MLP neurons of a small language model. Each row is named by its layer, matrix (gate and up: input weights) and neuron, and shows model dimensions 32-127. Each number is 128 + 24 x the weight over its row's rms, rounded and kept within 0 to 255. A neuron's up and down rows have the sign that makes its largest values positive.
A block is one neuron, or neurons of one layer that tend to fire together. After each block is what it responds to, as a language model described it from the Wikipedia text at the highest values.

L18.gate31 [120 105 102  66 145 103  91 134 150 150 108 134  96 101 134 129 150 107  68 118 115 112 127 118 144 160 138 145 123 137 165 165 127 151 131 115 136 137  99 129 129 124 177  81 157 117 130 143 115 130 134 113 148 132 126 111 106 149  91 167 150 115 156  92 185  72 157 146 142 143 120 133 134  71 155 110 111 131 167 133 117 149 105 122 148 105 139 110 101 148 137 139 114 185 117 143]
L18.up31 [ 80 102 135 155 146  95 152  82 155  75 104 141 149  68 128 165 107  94 100 133 104 120 153 138 132  96 105 137 152 171 107 158 154 122 163  91 123 136  81 139 149 100 110  88 150 141 137 152  99 108 137 100 132 120 105 120  78 120 147 148 153 136 146 153 138 117  97 134 152 154 145 156 123 138 162 155  93 112 115 107 103 128 152 111 119 126 142 115 112 143 113 143 120  79 160 127]
L18.gate542 [125 168 136 125 137 140 120  97 129 152 143 115 135 137 111 117 158 138 109 121 119 106  93 164 138 137 179 126 149 155 149 122 154  93 134  77 112  71 130 158 121 155 152 105 124 131 105 148 112 190 112  91 108  88  64 121 113 115 121 146 114 120  91 144 197 108 139 149 124 120 147 121 162 158 141 101 112 174 149 147 118 193 136 137 142 173 162 153 122 149  64  87 115 120  99 126]
L18.up542 [122  82 111 168 149 180 113 112 130 125 164 124 178 115 118 100  95 127 149 142 135 103 159 150 122 133 123 104 148 142 143 145 162 142 185 110 143 120 108 123 127 133 149 156 161 116 125 110 101 150 128  85 139 106  94 118 111  95 106 109  82  95 131 115 123 135 129 191 128 102 150 125 153 141 126 127 105 136 147  91 105 113 132 119 121 153 127 148 103 164 117 104 132 128 144 137]
L18.gate611 [121 131  91  97 177 111 107 147 107 111  87 150 127 144 115 125 146 140 121 112 122 122 109 127 158 137 154 115 132 124 122 138  99 134 134 110  93  61 159 154 119  88 151 117 143 126 105 102 168 103 100 109 129 129 130 112 100 141 129 110 155 109 153 128 167 130 152 186 204 113 115 130 156 125 149 136 112 116 133 129 184 113 152  96 127 148 131 118 115 141  81 113 107  77 166 107]
L18.up611 [125 122 130 129 108 145 167  93  72 109 153 106 117 149 149 173 129 130 103 165 115 147 141 102 118 131  82 123  91 153 143 154 137 109 123 128 120 115 100 122 140 129 111 102 164 146 149 126 112 127 117  68 112 136 143 100 129 144 157 156  87  87 126  75  88 169  73  85 152 160 112 116  85 136 190  92 128 104 155 120 109 132  97 134 119 157 138 124 150 148 132 120 137 125 124 112]
L18.gate851 [122 153 144  78 170 110 104 116 129 164 181 108 144 151 107 122 118 113 122  93 120 138 127 129 135 148 117 113 172 169 131  88 116 108 159 120 140 122 117 121  69 159 146 101 148 119 125 122 107 136 114  99 170  81 144 120 105 113 106 131  92 129 147 110 122  93 169 153 106 149 149 101 129 162 141  77  80 155 158 109 148 127 107 127 140 137 155 183 126 126 100 121  95 140 117 137]
L18.up851 [126  99 133  99 148 116 130 121 158 136 137 177 127 123 132 105 112 128 107 166 116 142 140 161 171 135 103 110 137 168 142 156 139 130 113 117 101 137 101 141 109 113 148 115 175 139 133  97 145  96 148 102 148 123 116 170 124 122 145 129 137  84 124 100 150 130 115 136 132 162 116 151 129 140 125  96 116 172 115  63 171 142 144 171 122 122 143 110 127 128 131 111 166 104 121 133]
Apostrophes straight after a word, mostly possessive 's on nouns (player's, mother's, song's), also contractions (don't, he's) and hyphens joining compounds (African-American, loop-holes).

L3.gate166 [140 104 106 133 131 146 137 134  73 119 122 103 161 113 133 108 117 116 134 118 158 127 172 152 114 111 132  82 155 146  76 141 133 133 116 113 136 128  79 109 101 130 144  95 104 141 142 156 101 113 102 116 175 118 116 135 202 132  84 120 149 164 113 108 141 131  90 134 137 110 124 119 104 115  99 162 102  98 134 132 135 172 174 158 157  81 128 111 109 140 166 117 165  86  91 133]
L3.up166 [160 114 162 135 105 143 127 130 131 120 102 131 161 124 166  56  82 149 105 118 127 160 133 138 117 118 127  88 115 154  80 175 124 135 143 148 155 110 129 112 116 128  99 147 144 117 137 169 143 111 128 103 169 108 115  92 170 134 143 132 170 113 111  86 159 111 134 174 122 115 125 120  97 114 141 157 130 138 129 140 122 122 103 148 142 121 138 126 148 121 119 100 160 118 115 116]
L3.gate359 [129 121 152 153 127 189 113  97 139 111  86  96 152 138  94 104 130 147 121 146 120 127 142  89  99 103 140 119 102 117 151 128 106 129 104 137  59 122 151 151 120 153 126 138 130 128 150 121 143 136 182 175 115 159  85 144 118 116 116 170 140 101 111 128 110 120 127 163 137 155 102  68 108 118 157 133 136 145 165 153 166 162 134 108 124 137 174 127  85 132 142 139 126 137 108 142]
L3.up359 [131 148 145 112 148 158 129 108 139  95 112 138 145 154 106 125 136 155  88 128 128 150 153 125 100 125 168 160 129 144 166 132 117 114 105 168 104 116 126  99 141 120 114 122 137 139 122  98 106 111 143 185 106 137 122 146 167  58 183 116 129 120 113 110  93  97 113 116 132 177 106 107 148 101 168 117 134 122 121 162 131 150 164 119 112  97 121  88  98 134 104 190 127 108 111 147]
L3.gate556 [132 138  99 165 151 140 161 168  91 112 121 150 144 108 150 100 128 127 120 161 136 173 122 122 134 103 141 170 131 130 175 131  98 120 122 158 105 152 133 138 116 130 144 105 105  98 118 134  92 136 164  84 146 117  99  82 127 155  99 161 164 192 133 127 103 153 152 134 114 149 164 158 129 136 120  99 139 135 114 140 119 128 131 162 159 127 147  91 150  98 140 160 116 149 138 103]
L3.up556 [153  83 120 157 108 105 123 143 124 110  89 165 115 102 125 121 102  85 143 151 114  97 143 130 121  92 142 115 169 142 117 147 122 137 132 117 132 125 137 165 150  85 129 175 102  92 126 153 125 145 139 113 114 107 156 128 129 140 141 158 106 136 137 145 120  73  90 123 147 116 132 111 120 111 129 158  94 133 145 164  77  96 136 153  97  87 121 152 100 109 137 166 156 118  81 128]
L3.gate580 [150 139 135 142 124 162 145  77 133 135 118 125 149  81  98  97 113 149 105 154 101 103 109 113  94 103 153  96 127 139 108 139 143 134 118 126 123 137 105 142 147 122  89 124 110 136 130 125 115 138 128 129  91 137 128 120 117 138 164 147 144 148 145  97 108 121 105 139 125 142 109  97 140 183 153 147  88 105 164 138 139 139 140 140 119 131 166 105 124 127 167 144 102 155 113 128]
L3.up580 [128  98  92 120 141 139 134 132 110 158 120 140 118  98 110 148 167 153 119 138 142 160 121 126 106 144 151 101 106 118 117 132 145 128 135 133 145 119 126  74 113 151  84  92  95 103 124 131 112 166 190 150 144 101 113  94 135 117 145 152 179 112 134 143 110 123 129 148 119 140 135  94 139 108  88 176 107  94 164 140 138 167 132 103 122 104 184 105 117 131 102 135 105 147 139  89]
L3.gate594 [ 97 179 134 122 141 151  95 120 159 121  94 118 125 128 127  92 109 100 127 131 133 104 171 132 117 121  76 122 119 165 168  91 140 110 124 182 153 176 129 136 141 157 125  68 137 129 122 133 104  92 106  82 152 125 121 104 117 129 111 115 137 140 164 163 142 100 159 138 132 127 130 105 142 128 133 131 113 101 122  99 150  81 110  81 123 105 148  94 119 145 110 138  73 120 117 166]
L3.up594 [125 140 150 137 124 103 132  93 126 165 115 138 130 141 123 137 102 105  93 144 114 139 151 106 119 148 112 129 101 143 132 119 189 128 138 115 111  76 140 119 144 117 153 113 137 115 134 119 119 102 181 146 127 138 129 109 112 130  95 143 100 125 120 115 143 117  86  95 124 172 175 105 101 102 114 107 133 121  89  97 104 142 141 159 106 124  72 112 134 176 128 145 125 120 140 113]
L3.gate747 [160  88  92 169 113 133 138  89 125 157 153  93 131  88 107 174 147 139  92 120 132 153 145 115 139 101 115 123 109 128 138 150  78 136 123 132 160 173  92 169 111 102 136 160 108 118 128 124 102 121 123 137 118 136 154 140 188 115 134 122 123 140 136 139 152 128 160 130 154  94  79 139 158 137 140 155 135  88 118 130 171 110 131 124 103 124 145 174  98 113 118 135 154 106 144 150]
L3.up747 [117 118 122 123 107 130 113  89 138 121 162 128 149 131 149 122 122 127  80 118 101 129 131 135 107 123 130  96 135 100 140  77 109 115 142 136 124 183 138 107 131 145 119 125 181  78 128 111 118 127 145 168 143 121  97 108 214 126 118 135 110  81 155 105 134 122  99 155 168 106 146 102 120 130 115 139 147 133  93 121 173  98 135 129 103  74 139 128 122 113 144 141 142 103 129 105]
L3.gate1224 [ 92 123 146 118 159  74 102 133 144 118 154 115 131 161 111 105 106 170  91 154 128 104 117 131 119 131 109 126 144 120 156 124 113 108 139 145 118 146 164 119 121 120 109  73 116 185 128 162 161 136 122 118 138 129 111 156  70 152 158 144 163 123 134  92 105 135 174 137 134 111 139 166 164 160 110 145 184 166 101 123 128 147 142  77 144 143 139 141 130  96 123 138 151 131  58 122]
L3.up1224 [121  72 102 162 138 104  97 149 141 125 104 111 117 132 153  93 140 124 133 142 150 132  84 125 141 115 122 175 156 149 160 105 111 115 108 111 160 136  93 111 105 117 150 148 127 128 119 115 145 106 152 130 173  83 125 122 125  94 108 155 138 152 113 134 100 108  94 102 168  74  87 134 141 113 128 125 118 166 103 141  80 150 164 144 155  97 126 170 102 144 156 129 129 153  99 143]
L3.gate1268 [118 106 169 153 133 109 127  77 123  90 110 132 115 136 105 132 124 126 108 172 138 138 154 106 154 122 126 119 130 102  89 154 106 151 124 135 133 138 187 140 142 103 132 145 141 125 132  82 121 136 157 111 145 119  98 117  85 130 129 135 155 127 114  61 138 120 133 109 117  68 170 118 130 127 131 127 117 110 144 135 128 132 173 163 140 139 120 141 124 102  61 106 131  85 132 112]
L3.up1268 [149  95 176  95 125 134 155 101 160 142 125 151 161  95 133 125 133 168 107  96 106 133 150 136 165 145 152  92 126 120 142 149 109 126 126 117 101 139  65 116 107 175 126 134 126 142 120 143 130 170 140 192  93 156 114 154 112 168 121 127  91 116 161  75 113 127 137 115 100 127 138 140 122 121 129 140 168 146 114 115 144 153 107 156 104 140 124 112 128 152 148 139 160 105 163 135]
Mostly the apostrophe of possessive 's after nouns and names (Earth's, McGee's, Men's); also mid-word th and st pieces (Perth, Kavitha, stake).

L3.gate105 [107 133 142  96 130 109 121 131 112 142 126 130 122 139 142 133 129 135 158 125 123  91 120 181 116 141 165  81 128 102 117 157 140 118  79 114 139 128 117  92 111 126 159 139 129  87 148 127 143  93 156 157 160 154  69 107 159 114 100 108 130 110 131 127 148 152 156 153 142  84 137 109 131 125 157  93 123 111 107 148 129 116 112  94 124 122 138  69 127 156 134 107 156 102 134 165]
L3.up105 [150  84 109 105 110 152 137 101 135 167 126 131 118 103 121  99 143 139 166 125  83 159 125 112 122 190 146 130 148 103 105 156 131  82 126 146 122 140 171 113 165 145 138 154 109 130 128 105 157  94  99 141  81 116 113  98 129 110 144 143 119 150 154 158  92 155 126 135 137 103 137 125 138 100 155 128  87 133 130 131 115 145 166  73 154 117 131 178 101 137 128 108 146 134 183 108]
L3.gate401 [168 147 125 121 135 102 133 118 158 162 128 119 124 166  93  99 143 100 153  95 108 135  90 169 133  80 124 119 109 128 145 120 118 143  96 130 148 152 150  98 128 112 125 151 156 161 131 126 110 120 147 118 138  98 132 139 103 135 154 152 111 159 128 116 159 114 182 145 130 106 141 128 142 109 111 107 118 131  81 146 121 123 141 103  98 168 132 114 104 145 119 128  87 166 115 107]
L3.up401 [122 153 133 150 154 115 141 150 175 147  94 142 145 178 118 146 145 140 147 144 166 146 160 141 144 124 136 173  99 148 139 160 128  92 154 142 161  93 133 136 111 102 114 142 113 138 104 165 145 161 117 152 103 156 130 132  75 165 138  96 117 113 115 169 145 108 168 118 115 118  80 126 141 169 134 159 142  94 113 124  84 136 145  77 129 140 124 108 151 116 129 151  91 161 113 131]
L3.gate591 [105 127 133 135 143 146 128 151 168 115 145 121 144 135 104 121 128 158  93 141 101 117 137 123 117  79 150  99 139 149 168 125  85 121 152 150 125 128 117 134 103 139 127 164 198 118 142 151 118 123 132 149 153  89 112 131 116 122 126 118 157 157 111 109 109 134  99  98 134 149 111 155 146 115 136 115  63 144 170 143  97 125  73 158 111 128  94 114 121 119 174 156 118 133 133 131]
L3.up591 [104 165 136 142 103  72 146 133 160 103 151 142 119 138 146 102 130 191 124 181 130 123 136 127 131 116 138 186 140 129 139 109 120 140 124 118 134 139 117  79 117 120 156 154 131 130 137 105 103 139 118 146 128 108 120 123 116 146 120 113 136 115 128 143 111 160 109 134 153 102 124 129 113 145 147 115 172 142 152 119 110 145  80  83  95  81  73  92 118 137  93 141 135 104 141 146]
L3.gate766 [137 125 119 148 161 146 148 113 132 134 122 159 177 106 154 148 129 117  76 140 123 123 120  94 125 148 130 131  99 142  86 131 151 123  91 128  90  90 133 122 127 113 155 134  98 167 122 140 126 107 108  83 129 106 150 145 161 110 154 140 134 162 150 100 152 155 148 100 132 138 135 113 117 113 161 124 151  98 129 144 118 159 105  93 122 124  90 125 134 113  98 144 154 114 165 142]
L3.up766 [105 102 136 128 101 130 138 123 147  73 137 100 135 107 130 100 137 127 118  93 149 114 143  74 143 166  90 138 113 158 134 110 116 128 107 185 107 136 136 109 139 134 130 150 120 161 146 177  89  77 138 131 146 141 135  81 111  77  98 147 111 140 156 136 120  99 135 146 132 118 158 129 110 101 142 141 117  99  97 148 133 106  87 117 107 127 166 142 110 121 125  91 115 170 135 136]
L3.gate802 [116 112  91 116 110 130 142 150 164 108 131 144 136  92 161 154 100 114 111 116 137 109 146 151 138  98 138 127 147 141 161 128 186 112 129 123  99  95 117  73 114 121 103 128 154 107 128 128 134 114 104 152 111  57 135  99 130 147 152 147 109 140 101 104 136 131 121 156 146 115  79 109 114 147 131 105 141 173 107 132  97 145 170 116 153 143 134 169 106 128 118 127 135 151  93 127]
L3.up802 [125 128 154 118 155 123 132 127 117 135 146 106 119 146 160 136 143 133 123 130 115  87 127 174 104 124 160 116  86 140 121 180 129 183 110 130 100  99 138 107 142 135 157 103 138 109 115 143 136 185 127 154 110 148 101 165 120  97 103  73 139  99 147  94 136 133 185 137 145 114  86 149 154 118 116 143 165 169 103 140 141 176 143 166 138  92 141 135 144 129 151 106 129 105  89 143]
L3.gate1023 [121 124 134 114 125 157 146 128 176  55 129 154 110 145 143 168 142 148 153 110  86 128 104 140 115 149 116 117 145 137 117  88 166 108 148 107 127 117 103 150 127 141 137 124 154 141 131  95 107  98 118 118 141 101 186 142 157  97 130 115 122 180 122  97  89 128 157 124  99 140 122 154 171 128 131 155 103 150 116 164 161 165 143 161 130  75 118 141 119 140  67 145 127 109 106 129]
L3.up1023 [119 122 130 123 139 135 109 104 127 158 138 108  96 114 131 108  71 155 158 136  78 133  79 127  94 105 137 130 112 158 129 175 171 126 153 151 108 182 133  89 136 110 153 102 139 152 110  93 132 128 133 119 114 149 150 184 142 135 149 115 148  99 146 131 110 146  79 103  98 121 167 140 142 131 120  58 178  89 152 151 158 128 165 136 124 135 112 119 118 149 109 141 161 115  86 131]
L3.gate1063 [103 165 178  80 147 140 106 121 129 113 103 137 107 176 105 173 107  97 112 116 132 111  97 151 128 144 107 155 102 130 142 110 121 170 123 117  87 153 177 151 134 153 133  92 144 137 133 124 127 128 115 136 153 120 130 144  98 200  79 122 123 141 110 148 155 103 124 148 116 120 101 149 111 148 126 155 152  85 125 146 158 147 104 144 107  96 126 121 143 151 136 141 158  87 109 138]
L3.up1063 [118 145 127 105 128 120 122 112 132 108 139 104  88 164 123 157 146  97 167 121  75 148 110  97 134 128 119 142 131 128 129 140 155 138  99 110 172 111 139  99 113 151 124 120 149 139 109 116 148 133 132 135 155 137 161 113 138 103 125 125 144 149 136 150 127 177 152 115 136 128 115 100 119 104 164 124 111 132 128 147  85 135 161 104 127 142 120 158 129  71 141 129  77 134 118  75]
L3.gate1207 [111 160 158 162 105 123 129 131 133 121 133  92  93 153 130 173 106  93 100 184 141 164 123 159 109 137 113 134 145 117 122  98 107 156 103 145 135 141 156 145 140 126 138 103 116  98 140 152 169  90 150 172 111 118 138 128 129 154 121 122 157 103 134 118 124 144  80  90 103 115  71 134 134 191  92  95 166 134 164 161 154 103 105 161 126 194  79 105 134 120 142  98 152 118 104  96]
L3.up1207 [161 144 117  92 157 134 135 132 136 113 133 158 123 113 137 112 141  94 102 159 121 149 123 105 117 119 130  73 131 170 204 120 123 148 138 157 122 115 172 102 122 160 116 136 154 127 134  81  89 154 167 129 110 113 111 119 128 120  92 106 144 100 107 112 143  59 131 108 115 116 147 143  98 105 194  87 153 119 154 106 152 110 138 146 122 163 140 138 108 170 146 145 184 137 117 131]
Word-initial pieces of longer words awaiting a suffix, such as Administr(ation), individu(als) and Public(ations), plus weaker cases of "on", "out" and sentence "However".

L15.gate749 [130 140 158 126 156 141 112  91 161 141 120 113 150 116 107 133 131 125 110 107 135 119 159 121  97 125 123 130 122 140 111 126 108 159 124 123 135 135 119  91 150 227 160 139 128 162 171 150 174 122 112  96 123 134 153 137 138 115 157 124 147 163 131 150 128 151 125 142 127 134 110 120 146 173 150 162 143 144 125 106 108 144 127 121 133 160 168 103  72 151 113 130 118 139 115  99]
L15.up749 [103 134 191 143 122 147 118 140  77 136  98  98  85 111 111 127 103  94 127 121 126 108 157 156 135 158 143 155 134 106 149  96 156 121  91 136 151 104 167 127 129 117 141 117 152  82 155 156 124  97 113 101 150 135  94 117 111 192 113 123 103  85 146 147 131 172 148 102 163 103 127 113  91 173 103  97 142 122 119  84  64 122 115 121 147 165 146 160 165 135 133 108  88 111 146  92]
L15.gate766 [ 99 166 138 133 117 123 108 103 170 153 118 149 130  70 133 116 113 124 140 136 131 157 137 114 157 129 163  89 146 107  99 127 136 152  64 134 154  87  92  87 131 114 171 117 158 157 119 157 164 121 155 142 163 127 104 141 134 145 138 138 187 128 132 113 153 135 169 129 139  95 172 119 145 135 116 131 110 115 124 121 118 124 130 133  84  97 146 116  93 126 100 126 119 136 129 121]
L15.up766 [148 149  97 126 139 115 133 147 135  95 126  98 129 120 124  87 155 100 108 139 117 134  93 113  94 117  91 145 116 159 157 123 148 104 137 120 160 106 125 146 141 154 122 167 115 166 139  86 122 130 184 100 154 104  99 145 130 100  91 109 134 112 117 143 177 152 105 147 135 144 142 141 140 177 122 130 156 121 132 142 128 147 145 184 126 174 109 119 134 132  89 183 101 141  99 169]
Mainly the apostrophe in possessive 's after names and places (Seattle's, Galileo's, George's), plus mid-word pieces inside long or foreign words (Escutcheon, Gauguin, socio-).

L18.gate8 [165 151  98  78 105 124 117 117 154 116 151 139 125 134 119 107 133  94  86 112 154 112 107 154  74 177 111 155 107 129 116 109 126  83 110 116 143 107 145 136 135 177 138 105 113 135 151 141  94 123 133 127 119 114 125 111 114 146  86 157 141 136 153 136  96 134 114 136 124  96 136 126 104 132 157 136 116 122 156 104 107  93 121 113 142 132 136  87 148 168 150 148 147 141 146 108]
L18.up8 [116 138 170 153 114 135 130  99 151 122 157 103  98 172 123 116 125 105 169 134  99 116 102 145 104  90 125 132 149 111 146 103 148 106  86 137 103 131 130 127 102 173 124 166 106 115 130 189 133 149 137 149 145 146 148 146 148  96 117 117 116 158 126 145 156 144 140 124 129 131 139 131 173 142 115 134 185 135 121 115 139 161  86 182 159 124  74 125 127 134 133  58 146 125 125 165]
L18.gate103 [124 118 109  92 124 135  91 113  96 134  97 106 162 143 106 123 126  96 126 142 114 102 114 164 159 125 100 107 144 135 179 140 115 133 152 126 124 101 137 122  98 132 148 123 142  88 132 141 110 137 125 139 171 118 136 113 111 164  95 105 152 126 145 147 147 138  90 106 109 111 120 122 142  98  89 170 134 104 133 164 174 145 155 114 139 136 141 152 133 127 125 135 107 119 140 121]
L18.up103 [ 97 154 121 129 124 123 138 111 140 120 127 120 135 152 141 110 155 188 126 137 116 121 115 157 144  99 110  97 167  85 123  94 123  94 144 154 110 135  98 163  92 123 173 107 153 118 127 119  91 143 108 114 122  82 173 143  95 111 100 128 114 150 161 126 142 141 117 124 110 131 123 113 156 115 125 162 111  87 115 125 139 136 163 124 100 102 112 157 107 130 122 129  98  93 122  85]
L18.gate107 [136 148 138 133 137 185 132  96  99 113 121  97 131 134 118 166 179 103  80 141 142 143 137 109 143 119 149 116 100 126 152 129 116 100 104 141 133 129 173 163 133 145 126 107 129 134 154 107 150 131 154  99 125 118 131 143  92 208 135 193 103 131 162 146 159  94  86 123 148 133 164 109 165 139 168 159  97 107 115 116 156 122 123 105 131 126 116 116 120 134 170 112  66 111 131 127]
L18.up107 [128 125 182 125 112 155 122 172 132 154 134  98 146 143 110 120 152 131 134 123  94 131  98 128 141  93 100 152 134 117 143 123 166 141 140 173 152 127 138  77 110 154  95  91 126 140 113 149 107 132 116 112 157 110 122 113 114 147 130 134  68  73 126 154 156 149 114 129 122 137 132 124 142 107 147 181 114 129  88  92 127 101 137 173 156 126 139 145 143 116 128 111 132 119 129  80]
L18.gate916 [146 121 128  90 128 161 121 133 125 182 106 123 142 139 108 103 104 147 130 145 122 131 116 154 124 125 100 102 137 156 125 132 144 125 120 128 106  91 107 150 145 148 159 113 130 116 139 141 148 151 107 100 130 117 119 142 141 119 124 159 147 137 121 145 143 132 102 128 152 103 154  61 112 129 131 181 103 103 178 149 101 124 131  73 179 148 153 150 118 100 122 153 164 130 104 106]
L18.up916 [123 142 179 143 112 160 155 123 131 159 123 141 108 131 122 150 126 105  96 111 134 174 136 184  81 128 117  71 108  87 161 121  86 106 113  98 162 100 114 114 162 141 107 171 119 112 123 114 114 171 129 165 124 104 127  91 159 135 160 123  88 121 175 131  59 151 102 154 137 126 114 156 143 138 164 120  94 124  84 153 165 146  99 151 108  96 118 159 140 120 141 156 109 108 105 171]
Last token of a sentence-opening adverbial or section heading, just before a comma or line break: However, Additionally, due to this, closing == markers.